Weights of a small transformer language model: 61.9M parameters, RMSNorm before each block.
MLP neurons of a small language model. Each row is named by its layer, matrix (gate and up: input weights) and neuron, and shows model dimensions 0-148. Each number is 128 + 32 x the weight over its row's rms, rounded and kept within 0 to 255. Numbers have three digits each. A neuron's up and down rows have the sign that makes its largest values positive.
A block is one neuron, or neurons of one layer that tend to fire together. After each block is what it responds to, as a language model described it from the Wikipedia text at the highest values.

L10.gate1313:187164122194144136132112151154112144097101120091112106139137098133088164129126096132150140087085151146169130181099144114153143117167136114109132148119146123142163129112072163186146174155114111141148095147115143122139087143134123150185132155137155089171105084148109144097128073159120136138095117127119091064096112142077125102117101193147158199067124156123195135080165136177179189162163107154143112082081126080124154109162111094083145087144125197143
L10.up1313:147123171119142104144080077133165140106164132161141143120158158146158080162138140122124109092133107099097096127194102155082141144141134074173137087061125135130094124182149076138131139122146132089147160147160141157061141153131173077152162125122069137128069122095154125121118133133130131145116163105104121110134141097144146095127155173131115124170096149150031138099104127163084085124075142074142133137069120073125178120125134142147084140144151152154
L10.gate1648:101098086174091114144157113141186136120127143116112144140123086088139158135132134155114152131073096118149167113119141149212107137130110148131100135078088121150121125091154169139194161124147148160159066197121189092086118121130082100147123158159110113143083176090137136149079125085178120112061141138071085143139157108118132132144085150195087152117180146104148132141136095118223148134160131101095165148137083113187115119153150101116186140153163109076
L10.up1648:131142124159125114155074140149072122126217163106113127134102186140101193127125158174194154134161130158121132165116093098164068176117145125138068166113128109134102053128030107184124104153137114118174156096141180131124134146123143068131142109149104111141085153124172090174128141107120166123116105164158152194124141103145096159116189071198131158068131160176107133123117076112090102105141152147124114171111119105096103110165103118184108109127114123147
Responds to: Range dashes and connectors. Dashes or hyphens linking paired numbers, like season years 1993–94 or scores 1–0, plus "and" joining pairs (1908 and 1909); weaker on wiki "=" markup.

L10.gate509:147105115145087097113177122160127103174146154128100090140134091132124070110154166091095076104111169103094104131167172117105168083106131173103131155153113150150099132147123085181085153153154126193108144078110104155124102139146127105140141146140145160154147057113156154108180130099114122131136178135130113129120130159142104174168074067051132106159160165088148059159053089128160129116136108116151156084119133109111113097158101096122183202093092083067
L10.up509:074087159105147110090159075099127141154118139074104060121170128107136104170111149151133092112118148104084085079075131106156139120160170187142190143142177145128123133196175140124219105095164122153080116108127069132179116167122122076143127078097097101134091131156102155137100068137129135109121138116084147120153105098182161138102125107101118116178200119165177164151137123168073152127092152126162067120051146090143106113151108100145129144080136101115
L10.gate761:128134116152104122129168179125140085129062146147087141178144116060114055173148152108082099123138137140121139143117148166129098132150132189118108106145109164107162078136147079126118194058149126171122167109159124088142087110140134105139073156152128035151086116073138161065199127158110137112135170090123098182095157145094130150179114139113154170193126120147166156139125144106128112149108080065119164126110107114127058117124126126130151173125122100145
L10.up761:120125079159088137121131114145141060185089130079124146074187129139185098159117135147082125124167122156106122115112123149134140111121125156004192175148126093089117098107166076140182119152172081122173147209134104121058112128141128094110129172202087096138123099108155107079093160145132157157042127083140115087116096127100186116186106104121097169128126109117140100127153098074128137152077157074179193190136079161179145096175098120124144159108159199117
Responds to: Day numbers in dates. Day-of-month numbers and dashes inside full dates, mostly in biography birth–death parentheses, such as born 21 January, November 5, 1882, and 1960 – 7 June.

L2.gate239:106160151164079096127105123162162102135126098127152101172085159124131089090167075089165137154114156161164115139109172154100131082116105137093128115081142124137078054130094163118174156116111148078161103147140086117164127090142138126152192174106123130127151106175147163118196094125183218132081117106093145177173086123154127090051110082100123164100113180087179117132109109162119062059075159105117172127172143169143112144107085127157130136134126136072
L2.up239:124157134115092195136114137116128117130134121109130116177088113128135101130089160124168117079133081139169121162079196074089072160148144094138149073163163057136107116110085161141104110108148141121183076199125097161128095141172062148138155113125161116136097147162160135139109246142116162176092125206142130123151147133132108106112104089141115142056127154079209123150103115125158131141109102144122085145161089186125151133074115149134144122132115146116
L2.gate472:097093151128144196118107229143144125143097148095117244110069127080115161152134106077076150188094075122128164104124176151087114111126118135131110095079140155133128134131146132129171140087034151163089140151156115161116096136130122097152087106147139120140117133127110162108093138114200101122137160169144119122200133136167129089092146120110122147073142141094150122100101148155121102114132104111093104132148130098193114145111141061118113111193127167113
L2.up472:138126175124126143108104137126113113103116088112110183126110177139050162119108119096129141143173161106178118131162126120117135138082157075112149171132141092104166120138105174141161125164106086138060082181139173117084126123133166131154142120108150110113139089175106097181124089106102144177133123123157129127131157150197090120147099136165177122090092088119126107107204184137112149101103106160059079162201106123166141137098071137160167106142180163110
L2.gate597:136130178089099118181113162126153089101179117118081110116143132103177105119147157145141132067074132128164148110113156111049135138096144124089182062132093129167117074130161186080107180108161165113150090203219065146142094095165116111118118121136088152155142095197111129140096173153178140124102119183119130179167191077102165156107136095158114113119124174182158165138129123156131090103146095075098129111121113157149124135093104144130124148132095154104
L2.up597:152128191146134146162114182141134139079132103093102126114102168175164092092154111125138132143086150136125082086103117135126125142102147148077174131163156152133066094172132137117152127146217197069188169103138114150111102110140179174123192109166096155149185103212089136195157138149158163118197114184120108149141154153079133111125133082101148138069096120110120107104136141125134127076099159148119172121168105140144117180121132127204101139105128174134
L2.gate1575:128110149105089161167134156098085164121146146131134116108106150112119086105194127116136142160106111098106115133129202125068084117142169110147137205150150146131054041099135167124130095141121150130161098132159165133138102095135130180112166103103137196178145134190139169121124141107144150172126105108151146120146130193096161109139133086150123122074109131121116144110120127180146164119100111144157143156162095175146124132135077151174091160144147163141
L2.up1575:103114168096118195143087103123122092154141145084168157139128155153133108115139133158151122093116117130126083148109180145111141106089095163149168123157125131067105038132108158101164148160144183084188107230150187124089070128147072080176153173169105186157141143125142152153064162120133094153090074168121171177193130132143130110096154102130079168110132147146167157120043104151108114154168050096119131123160131130133125161116128114106170093108084126071
Responds to: Four-digit year tokens. Year numbers, or the last two digits after a split "19", in dates, birth–death spans and film release parentheses, e.g. 1991, 19(72), 1944.

L13.gate69:099124145099199167156137136069104112161119201114169065101108123183084126127121151149126114122115135120120140157108163131122149087159113062128180114118151101212066100117162179105162155077105041144116132100181201119098114099161149162136102131102070189176087147136170112129128148162109180062142119168150146126090131131097138116097116146160158146156103091148143163167104110137086108110164101082188047155116147182178154156126156137098140096095108119113
L13.up69:140154118127110143156126185068158122082101183087123120131097154188124147138152128154082098093130086131096130060127134102062161126167159121137099118114166085185077114090109153099138154128116116123115144127130185076034140082163095145141096186146147164104075120165122141162106160142137062083159131104136134157142127068157171146154131118162152156082142167142128121097124129092124130145116167194179116120097098150083121166097141134112162195121147085158
L13.gate277:161106106082128124160088179137101113167129116094169194168101172176103151160101120155157121195117096180109168138058122121116189141079137115107196129116126090167137150145161094123131135152141205122118104151160129134165137152128146178090101116152187128086096106013152111188080138163118081157143068131171137144096161122141164154102149182148091114113189101146122102142080060203146072167178136137136096146146058090123103062165085137199162127088117056101
L13.up277:086135116098148121118117140150163140085109161140166116116164139144113128156142160191158109114128103163075150108156090140124149110181229061139168083109130161150174128195093140092140136116107197184146146120151149088122129124108144111049104118140142125149134101160125124138094147147124155114116094078106125140144150139131168133158129159109109124147193159129117173059085129158076124119164093118168071139117050141163150140188182111143143148067137086144
L13.gate297:158077138126066110167101084084129128094138086126149121140144105115068157158110121117166087124121151150177122110134121088091118109146119086130151117130117109224124111137107165109144146104183148162118116138083155192060137118107163134086167135140145162131149178142136116180171173135156124164181167094101141150079206069159133102065070139137127135075105135175123112087123152113060136122154141209112070107162087184135154189156139164127186159139151135220
L13.up297:146132145103135102112148129217117134108146121108104147098135140128118152125124129113124156134152124093167150116134146130227109107170112140108129125153055188170087173112151145144115146102038116137170092118164141148095076123086126151155139159152119105178114140107143180100201170140150130154113148083095113104159137039105110117167114184101149150096148116108109108109079157139133099133186141076155129087110139158162098186139074109115164102224155154101
L13.gate692:065141133118114157168139099159083121191120151127112059139122102096098166119144110121141155119080126108171109140136164084133111148105157129101109117104122098088092212175139133138148140079174177186135176168179123131136067093099083123179158160214176140118113096163177079172191159116076114136096116137168121107102120156144111169135109090169110172163126163152133099117082136121082177174107108146115152065164136129133177127060105066120155140106159139124
L13.up692:131074101115164150134155080123104106106146093124113099116034076112174140170073108143180148155114136107117129097086076127132083151154113135125134087101117146083086098096101184102140080099101120140061149129053136187117143088116181156093107135129155134152077091183142153180101174131115140067172134116125135091099119158146082173090101109139146093177162109151133159111063122127121128097068127167146094105099110131087096107135128175109135083160172104141
L13.gate916:124065117102165146114148168099146133138134122111132108096113101048121093140100101104148096180143156119067139105112171108184106127143091104140129089144124137145162130147140140089053138166119111163115120101140127166110130138108115136180101135092146104194098112101131100126162136130182035131114119098166139131105139129157117178143089092125078195095124184138132108184124127122120119068182118155074131148152134136108127156124118121114153105135126136103
L13.up916:126130133126121138174163195144185117134136123108060111180137167109117169097100181183099181099121197159095088116088121165142071132100148098106088094097093069135180127117133131156038127163123142126074109065105123104108135100140106173141129117125191161176109121119105078149136102107147151125078089157143124140110144156091141117133155147116170117124176194111187144156061176093151089169187147117133091127144146160133122080096109131165174139179127127165
L13.gate990:124107137140152146185133165100097133110098147130138078187123110118064141149129143120144129115165126114158188135186188104133069107150128158201105070159099083174150137124177145143110087090083072186093076063107143124098130172054086136061091175151106142163143182145179154111152142047087146106131139049137113140168202060131090119166150118134150113098182120114160117098125147140082102117100158129159152093155160114127132124082116187156184138094142118124
L13.up990:100067155137071117122141119120086141077055086133145138080140113096101112109083150104127144140127078108130160086172043134180128114160106117151107104170214074143156082132124145084130160153159179133114124174144170187091109171117179125142132099141105164168142111124124168112107174186095071106143039163147124124138059159111126130175103151152082141123163127083158124161145124176169164119125129094138114149128134135120067095144152132151175069114143125145
L13.gate1254:105091140148123103107097150119166129094095177100056137142122119097199213108191139097089145124128128123102125146143110154163116167133086116150149099132168133118193133091138149114100100171149112087114116104119128183134124123126141097094166158144095140155097131103128125101072174160079115141108102172149075126161118074150104113175174105149153105191122106088112183095110154118185136108090130135109112136069130177110072059133205197102138185066125125122
L13.up1254:130108150145122141054120170099144110132109167152046161139116106129172195075182143135083167113085159121134166113142162195134139123174134101143173132178133140154183166072145148161068178153114071151136132123104110148096101114134122067186163133145077102178176137110131113074187136166142146171115144154103081151137131081127109187201084104068120125118138136059136108059153153103138148134066101145123109165140185153165151156156177146075132168062150114126
L13.gate1735:114155093121101163141142177153202146190165164096084186144096109159126118081119091012114101097161088106130108094169118087091090129122059117111112076120138164152129132124100133108044099134137094190163101151154134130159121139103173124083134153122099107141097121185164088067111106154124162161139158107120181201120161099142104116180136154157141138201111189084160177137117128156129105218157155094174188104194111122121152113080153167154161148114123172159
L13.up1735:084131068161089147157121158176158105081124089100110169139118087100087147117136096093133063119133176136182111089090143120133039136140127109122163104142148159178104084136126105098162154148105070140153113070156134192186068139088149117162140110180190124121126143102115092142151111115144150114145143175096127131075200082147160122119167097094121096138145137085098171137087132116139120128148121140096204120104111125159106090174158194183119095162133144131
Responds to: Tenure and career sequences. Dashes in year ranges in career tables (1994–1998, 2015–2017), plus and, as, served or was linking successive roles in biographies.

L2.gate438:156142107126115134168142127139126107099115179170129101163102106119068117091105131081073132144164119172150129126117181112132078133180117098081092055174174131116119161117117161112084054129131121144185123140165142162168112175076112102122101142089129085115163080205115101117114111082143109121112160152103116065159160109090094192177114068174084141089059097125113137142136177143122154125156113107101173092079147110100125108185146177106168166077130144079
L2.up438:171098103106103085108131102130152125170122159137102180111136053169173070148100111117122162071172148136119068139184143195167096106152195142130187094126114106178106161127138134116154085103126085138136106160115129134126078170095139121120141159133112139133150166087113126107158106133127107153102149113104093084110187154092140153223126106145155139118114125146142130146129113070117146199133138106149112090053092148156198196142153147135134130119114133134
L2.gate531:181172105059078143031150185188130169190069151122134194117123111170100140165157128078122099150146124117151145140166125202210149098138125111122149150145118133155147179070176146151133137100119101149182100125138146121123107180094169162168134156142154228139122143149109162150164140165119167097059062110130085079137145171087137148165141111157091120165145111137044105165177180085159136102142170170112178121186082094091113130147160104164125073104118088151
L2.up531:168164203109120111038136132141116180127067194138129088155128133137089167131130089106160129146130091149163156180183156116151162116162114148201136131184149130144128163059122115137110167092117127156131109194158162106172078150110099103147123157073086163159122099139116108119150165129153105128062115217108123154099142124144101132135102117093101125147127118145130086039164104105103129200146102138129131185174156159180093123195189128104145077087136186193
L2.gate1029:130134121090155151108157104162079124187110152060138149102143142105113147068098105072140153126155136126156154137135139137131139094152085109174133109180138164163158172130140152068115080113084099206122113132127189128119068169078178147172158137112103122135109098146088135153139079124131089120127141102114176061146156063133142142167209082154092093165152094099082080108126175118111183182114160103193129113156109104177123159148109154119142117090081135162
L2.up1029:121141115098148171110145096159080110181101134101146102140112125071101141070098101057131125131152169110156143162153146145127149092150090121170119092174136139200195141116148168089083080120052117210155117113124165133115106158089170110173161159056082145130124095166115138135125114125128121143089137104132154086140149082127113123179187083132102090137115112086069104083163139135112200197125178094187133102127115112175097183142137181110163116085107096154
L2.gate1462:150176186091142114064165101144113185178133164161115099110097112169120160105130081054105130121130081121184141201191148119172176115117056105171090049160129133175152204065161114088038157044137107194150117185156181150136128154084152097186145191074127164132116109101101100137099148115125102138101113172117113123088095112069069112157130114157100158180090133097115132111127162162098128174133149116185088155169177141099089139115153187104089092083145177175
L2.up1462:142143101049097107109147117158095152144151122143145143114092103159121142136128143106117128139163066108140165123123130151211186070169088093129140091150126163181121208076163153114089144063076092149176123069143182132101110147044198176127150211110162165142138148084104122145117119138109143118125119073101117084134106140049081131130161084115100124144101104067094112121146175106114108126141144117188168139187161077063106106136179134172124122056119138153
Responds to: Titles and personal names. Rank or office titles (General, Colonel, President, Chief) and common English first names (John, Robert), often in lists or before names.

L13.gate74:128137130094107135148162110111156071099109170142099139109152137099109133186124117074148125141105154195166137158134143125121139100173144127101150087107120118154125122125171139154159145061170155189201190180161144106159140120139110080158176132217126124082112090140167138091171088133044063092068123107136105130126123073159136181152101148119180157161070155065115124095126135111087121113139121056170119113108079149127117147139146093060116140140151125151
L13.up74:091151106120129150112189157097097086126163065093118116085159107090091136139185167105126124101184140123126148101104083122173138152054108146157136121148138152184135094116089119095147094136143175142115123110102147099108114102105100148146119115113161089166139123131141147120082154126179145167180150145109161164145131081156156113165117100098077121123139113110150105143142171081131205121079121123150105135079129101113142158096099130146114117158162161133
L13.gate316:136137109126048135143097154121145093218106201115090108151159161083125180107155129114035132148101128134139117087150114116096117185151111136126121077097160166111180186112108112077124146089210110143109170113090116067153030114139136095148131165144073041174117059094211131115138203200161172176187160144080146168063046124154128083164127151149154170112109140082145169153114083078119111175153083082139102116118137141190111122107125157124150124126145119106
L13.up316:132170113152132121110114094109130138158115153115148140130160117142062149093114149130142166114073070113097145152124110145145143143141114121115131123154167154135163160111165105132146178110104157186131123096089180181076070139158119090090193142121133128177179147151103118131115140148101136130115170106145153105145144149093177172136148117107123077179097134163119153085216174133137148113102167120139138121084149137162134113160150178174121120103073158118
L13.gate328:153085171095131138095099149146120109128090108149092177130127084111152129134175179004112046137119133193099114089089135141074116082138122157140090112117108115066172146122118112161163150029116132112131130104137102119099132131175161064137126115197120178115144131097145175098088105125167082132108128139122145133119146101102187121154128189154054140063103148081160091128086135104166090161158141129093098183125090132122107155170098099103091133083123119083
L13.up328:099159159159153071111115142105110133148117082143149103143146051130159086103143100092138122125115087130091137142144125162114123167134142129093107162157174188099137133154109116107122144171158211115225162152201111164099142169090151108171131163151109151183137085151114193107161126158141107181124135143193101091124124182150072132133107121149080091141148172159138139136108084135181067103134123079081141140110113125156137096152122153078137144151077119134
L13.gate1309:167097172117067106170101155054132105119146135145134131111203102108104060143153137109157143131113136100124107116163139118107103108106081133161135144100156165134130103163106062084094131165101173155129088142106102153096178119164157101134133137203076095158066106169132142079189135117094063147191114136110154122112144143154132145156103154208126124101126170137128140176104160090102099147150125122174120172135185117146093127149078116082094069191106100100
L13.up1309:119092172150071104126148123139129103077134082196095115163121152120128122110074182061168144131074051149039149172158083132121063125108108119077122165113061159160111113160137100129108139083157141167094122114129142095156130091190109196159110126124148118172170114123098125092151197106063116112158103131165070148155138161112170129138121102159127097147133140125157113135089109171113114182135102133113180171101048221114089109155196105124099024107102152169
L13.gate1528:168133201132153161140187129128063144181114182145102133156205115125168112143117114099145130147124187155115149157184129114108150124114060152154114101173196043097145140148140144148182167072123101120158125217202120105102158145110147106158084158173142099095128129111164122144158132097119142146103155138114124109106115153162181102128091128139102141077141054162141174148097062140102103143137115110121099117102170145124127085106141089127147095094103175114
L13.up1528:118132063151109106140098109175069169133158156071087116120166099156085040101130119114116132093058105075095137128144130100145164148155103155154114121083103145083132162129161129137109145099232093154141164132203129102138102179144141077167123091172099097091056153112111179124131159104132082131105119116104113133124149140125070184159150122097117125128148071168144150119163089041115166114095123145163145098127109155142140125142205110178046084114176083145
L13.gate1653:153081114126114085115156110125124149154113060146123131112151165105090110098117154148105094135140178146160175089090161071124150106101191185135171132077123101172133101117158115124117166114138176111130172168163070129127117108125133144122141129104210107147180154122150155147127145113097155163130107213089126142042164124165068120137087133116105118161092112180124081090145112182104140117207126082096088094126114111116068135138156174062174146087102153181
L13.up1653:182141111151098101153103121129156108143061138178129135107229129063151129200168059124064133113096173105188085170085136087103149124065142178160157048086131105120175182112103168078200195053132129142159170156150092106080111120160120120136136069125116090109167135125099137080126112153186105107207135131136093172126145194125103111116061148133158119127141101151121125144154122153111110138145101083182130176167126115157158105089106097159134159118104165084
L13.gate1668:148179110118115187143126127097130119130119098087136138135124101181113110105133084084148111140054112130126129084112173142085129133035131109162093131060107143171060106145123080121184104095160156107137158178160128148126113115199109076153119099142168088116100127103110116190132040136075040132137138202170131063123091123168149127102101101095207090145137130087139141136132149119137111153104127168130089124163077130159156147120151154103158164110072080114
L13.up1668:157083145097135132124153090064130106100169044136106121171120166157137092202177079117127093131128111199130129119110184121159119124165104165112134163089137115132119123206104123051137077122179143189102134177138085180167113155140109089158164188148103106174133091187118102164116107134157121108125137097188130127141180116170141060149089127155145103165118141145134141107166156087099090150097172167140113109103191123168118112116164170149150125161080072161
L13.gate1746:164128119128086094133102112123111082126140194112088120118148094128138128167132099057132121086096040161130104131099161079100109113126142108173149166100085109135148133157124129147149084071133145204143171138115134174048118114113151064159130137165126072163174116111143112082137051184158115115137130100071154125142142100117104119172116122085142134092108167116136199112143154079115150168160147072097143141137100104148138126153120095132101114102131166154
L13.up1746:125149125140055051117114115121152135151118115177150125154123162131163180149108149165088118131100136087077106138081080134104114167163167125190123148165127111170169142142143116097139143152155144124082085149127133072149128110139165140119098157126093091136134089106132212176115176116122151103195182081114128148109146099064103189186139095112118122095060060181148142179138132208146143089176105120115120058112177171147116142160116142157092095153100121166
Responds to: Birth year in biographies. Fires on the birth year that closes "(born DD Month YYYY" in biography openings, e.g. 1996, 1991, 1977; also weakly on tennis score digits and transliteration fragments.

L10.gate1056:092135133114105164053153138142114126104124114153102112154116122153166152102124110140154180116123077175112120128104103139105147130093149136123166135075128139098121081067118123161097147081084140130065127131133151124116080134131118129130104121100132107135071179118155137116109114159148105109145129177114142156187121149133126162121134130165119128081143174094147168132147165121111094081127111095124082144153153113079178102146071102108149122170083143131
L10.up1056:144121160138183095119160091120113124182119134083133099143110123168158169157126122143149132172187134061084162112093120075177140147163110114175149140150128168153159111066124182168139113135127096115130155073101154134143148130121066156174155128138143108188144121141107170143088135080076124096100164151098110142174184129095131116126114115125103115127125084109173073108117117106134186128120138120101131134080130116195116182082109095109118074132117132075
L10.gate1331:131123155093159159154166170104135115075098147132122165113153149149147164074191184111113132079069113112172124184145131149122123122102096035093085168119167126128153129166131094133097136167176139178093136121126172134087103148133133132138114122127106101128180153134164104134131135101094094152124113203168118166121140126137116112095133083151048181121119148142163177148156076146109127161106125085097128144151092062152109111130027066144133089127154136123
L10.up1331:220121085071126098093075110138093101128129105143163094152074139138149167146131118128071168140142135138090136137135104124155143106063137157152185146043090148091125074160151114091050171092166170111123144079129158210164107120125166164078100166185164109085164104155127143135143091107136156067143124108130098113104095164062137114173096123125111128142158113098104169147105145105094164143067087164126163137114175140176151116136107077158064109128102148174
Responds to: Clause-linking function words. Relative pronouns and connectives that start a new clause about an entity just named, like that, which, who, and, also, and the of in one of or some of.

L2.gate323:144117103078164099115104083106104100066076161087068072134148135095156140126116130121081111085132105141121134148115109085095147064154084169131113142173135119112153103109083153037044147119173156120137074167114151051127169154116093062121087086103092128174120134156176141108120104132099171096089143172121158130092116108190102118125136125182100102125132151116165122152092096105169100157068082095048110141100065116111166106108153155078102106098121103161
L2.up323:171117196127088116089088158143106155106177108084125117197156103120125249163118144144191147163111101156142125113119052114129170187140164143160159138149101178116147131136162135142165100077139126081176134124190128156135114078111109104110163125145195164159109100074108052085102088142119073118145120138111125132108076151113161058095128102090137137094118161149155137134128136144097174154165129166145079123162141190130153107065145154198169128164129147089
L2.gate632:100113102135130078126063144112135110084107107084140125147121076078125133073135109137114115119112107132155156099115112128147098091146130151110129082083103132160114124063150115104114152092097134132163096100080100121050138096123078089145122139122112180136099113079120107110128112081153143147078139141119124182125113130135151156064067176159157113124128203137184055158130107098121200094087148092130082112180157120158118127091136139140087114144154121135
L2.up632:099118100126108070149064171131177140085092082124165083170124099127133122072188095123126136138114099103150160103105133098147115074177124186112114094092098129162101093092168108106086152097126141118195083118068131081066106107107098096130139154139112158144118110115128138127137085106163155137069114127104105195112097165131150156055059150160205111163116192137170025149144142078128192109089104093177127113136166126150104165097137153139073155149156135138
L2.gate1074:131097108110146087112118170113144099131114143110106073130090104080156105090181120141107104122111160140117150137114128081106142156137146157119165071099127139153102092085131098113122138120149145163131089136106096088096072102181083126134087193100128104121100098099133125127196147087091147148096108148100120173071108168130151143122058167151172093085133204102193082131071140145129122112124111084162114132091175131155098102137125116141126175087147113162
L2.up1074:123106148135142097148095168107164149106094140086151097137080168127139126084151122132178149144105152127178096104100103084106136092159183131101157120146132162169083138096102109168081146171196212121145148103082129090066106108117121125126109106148177133107122101081105133119188128077131119170140090133073091158125113201146116179114089187135162125113079211122145057167162116108133119094037178089151105159147145120137134137086097093129072145142185157159
L2.gate1237:167076196110056107155168146094128107116135138114135137146128138141149091175153134127131073074124133070126121161140112076111096130165186162079132149082071129133089092086194181121133140112200114145179178112133099169138073124120112146149061140107139097126073161126122160107051085133115106160153120159190145142104133133154104128075079100162123156102104143099129123127162097135210124059122126114172148145124097117101141188143087135156110071147113101109
L2.up1237:157115139113119129088091073136140149108165128119112064154202118133153051126120116125158108089112117126135185103133118136156089136110187174101131118107150189161078079101132099153111152146064102095163143119104104167085100125166073165072101094139133144090065172100095113113112175138177119179169194192186085204097083124116141115124102155140135140111131170138123167091070088101151078144106104154132108080125077114120167113104075137149098133158131161110
Responds to: Clause-initial subject pronouns. Subject pronouns (mostly it, he, also she, there, they) opening a main clause right after a comma or connective, e.g. "However, it", "but it"; weaker on mid-number digits ("1,38") and word-piece fragments.

L13.gate20:135162092162127123158134130130156144151187106073128112142108136120064116136151107105093159135160140153148062135113090108159132080094074098092140154116114122171107118126140124172145134102097154099095186157129141166126075154092148154140152132095171152146136168095181138135111117129111116157165113152058108154106171089164150120142111163098170172119217148062171119167133124107140124100140147152127077162148075113147094158090053069149132149136150118112
L13.up20:160167146118123125117144119096156170135119125165175131131166159107164132081138101155149155056114143108090083118131136149101130085099180139109171209066030132160115121145157063168097161066109122118103169123132122136113186131134163167135112127151172109153103190184177113120118105111091114137168081133152131137083132097120132147189090120108101129041155150085175079128091113114148149085132104126103141172128137146163127093085122087127114040096131142120
L13.gate83:156109082140095169111115187119129104175113155141102178112089099145074122140113125118128088097133152154117156165136116069071161143105162166100077125121080110082134053140151135115084123116117157180127025165023113098152131179135123072075149106156140094172085093170132138163120174138112139150130139164109099161106067161149110080113092116141086067220092169142153206124153150137164107201118116166120120186135185171144146100175064133102118129172118138121
L13.up83:163177076157182155113097136078144150093116113184158086149178119133111121149127171144080130106118146097110129162095061108138132090137128161155109167126127153148121076168086172102136164098127156141136094166169101120079120106173114131175099109102097158094127159148132140182174177137152097158119102072144140122120089164080084119151099110144077142078187216168165148182187099066094083092141127149143115056104119155133141054205175155158134151099154146142
L13.gate399:123084094057154110155103166091119090129143112082092126171173133106154173054165104120141057148142112106124121156125136135148143118140131139141118063119113123185159106136171141096054169108127166127087096102096115157129138091190105100118080156149107099119169124138128131110095177111123117145130103147149067227160078095189150134125098144128121153150081171081213117186152111042126120103110192150159132084112193133156097094137175101130149154121168148163
L13.up399:173127155103121118163092087118134148141195096120149112166139158135168169049156128152187119179159111115124142135128095154172163170092131116124136098113132120164064112119183127132094100103156153053106115141111117128157183149129128140092096143102147092129125120079086177115136120112145127165124091142138098182205117103138141095146116153107106110096075154122168077133123145056105152084103205096173141086105177098121117126150173163131132155095174157163
L13.gate840:127147098153147177091117178119108108185104091098108119042183080139081170139142118152126125180185117092144198101136163079128136149145147081126132103110143170146141140149150149159149092152119152150084131171143078110146090171170140108122088139091157136094167162131142117085137197099070101139076169182136162141099117137180108118211118125134176115100134180105194163070123118138066149147133209116172139053103149180120118109129105148095152117144151141077
L13.up840:117157131094106141182099093143182071093123136100097190162141085095195168103130063104093095114154140117168152105131158039073154099152125137109175113104081139206157175132165110132091111073140159057114121120089128117060119172133144107124163133155153153062131136122099118155132158140128099186062122194109092094072116145123159129162059088097134122098117166136160126105070093123140138130103095155102130172145105160170138109091162122121181185141173178178
L13.gate902:089126133115143101117105161085191092187107136096113090163116126129122202186126110148113104094126138146114114132116130091112128052127161133150152175134115123119132059122116122179137135066101131154145175172143101117163086103132152207082145149145163158138117154133174111082116119140081163164100089092153136134100147134105097161119093078138128246103126111100215135146163197118145074145198145132072086125118096131141113086070154140106207125136155111095
L13.up902:127145134137148144113157146126130137124117139176113121081145080100136118138173075186136115128173179123145159113120128153206077093090093149121164165113086156108152119089150089180085180068148094098154078148164088115135129170094188073173115155158099126153104168138139104110101135127076068089060133097111114096173127086128117131131158135127162155143110128140136101168093167098125149142063133118139197089095149109163141128134137078102116222075161197169
L13.gate1077:146141089134112167115093129159178168153181133137066111088136116112159136172118153053090142093111125092179047140177123106173102141095168145177131116022114123129144072099122122124116095086114128170129122123131179109087088134119152150098145131166132107143104137140211146096114186143114081182151055169133129149089210125124145127092050195121093096148117149114111174148160094136192105122115132124164141122105090135161108126089160165127156143149134148143
L13.up1077:087151187122149141086103107108135130132130138103116126152144161135165122105161170108123162133150126101093092136063111096128108115144124100148154144126103129078106125121078099154120101113099169138108146101139081158122121112120161110148164123062144138134152086126123132091117205160100123131135116186134094170137179139134077143101167134138140109035109085115075073171124193063082151126071095160184156123219148078145128136104147093136134076136131160082
L13.gate1389:178075110151109084145087130102072119122136153119160115224117132135082148076144159150050110100151145084122113126123164105115163128112170095129091124129109103124095078079085115101152127059097094098088089075107087099118097144124126186109118069158107129127106145158148119152121109111085187154068072196136126114126120137135124135126094110079131125074151161141147171109138050194140159171067096172121080144121173117091115078122117156115184086133132126180
L13.up1389:154125128100131096114111141174042158139153182162154098159120181085159125153102142085123110131118167101115127136116129142096132150110164144123163090158121168113111155113071085134128154120111052135084131107117158108088120152166170098127129120138087082163123149123149078128165120102104146157096128152159134101122103134144095146127092099132119110124098088082096118121159101135081117137065126095124155179128020120098119128096105098182075084102091147135
L13.gate1657:074188134087118179156108141092183144102142119110099104164112094107180118150122138131159073135118146171134125207105124171191113123121121157148145117145143070100176092110130072102162138112106137207156160126110178185153104162167078108124155077137200215115094126156195101142107103073177073103150115135154138142159148165142112135114181110140132082122097134130131128116105143069144123132118139179087024115071107152121114126094098140170130184146151099202
L13.up1657:139077102136141132156117148138058187121171125127125109189149151141104101170164136084132086104097155112136154118116167196163103201077084107135084195081115126145086172135126116066141159055146156153166141117173120147134116119164169146153129159094131138075172151208161125171080128071109141156119106151153141104156147091096113136096161145159171189100073102096150107119115181152067109152106090108124154130095150091105095153176121118102107118112121111071
Responds to: Clause-opening referring words. Relative pronouns and sentence-initial pronouns that point back to a just-named noun, e.g. ", which was directed", "It features", "that included".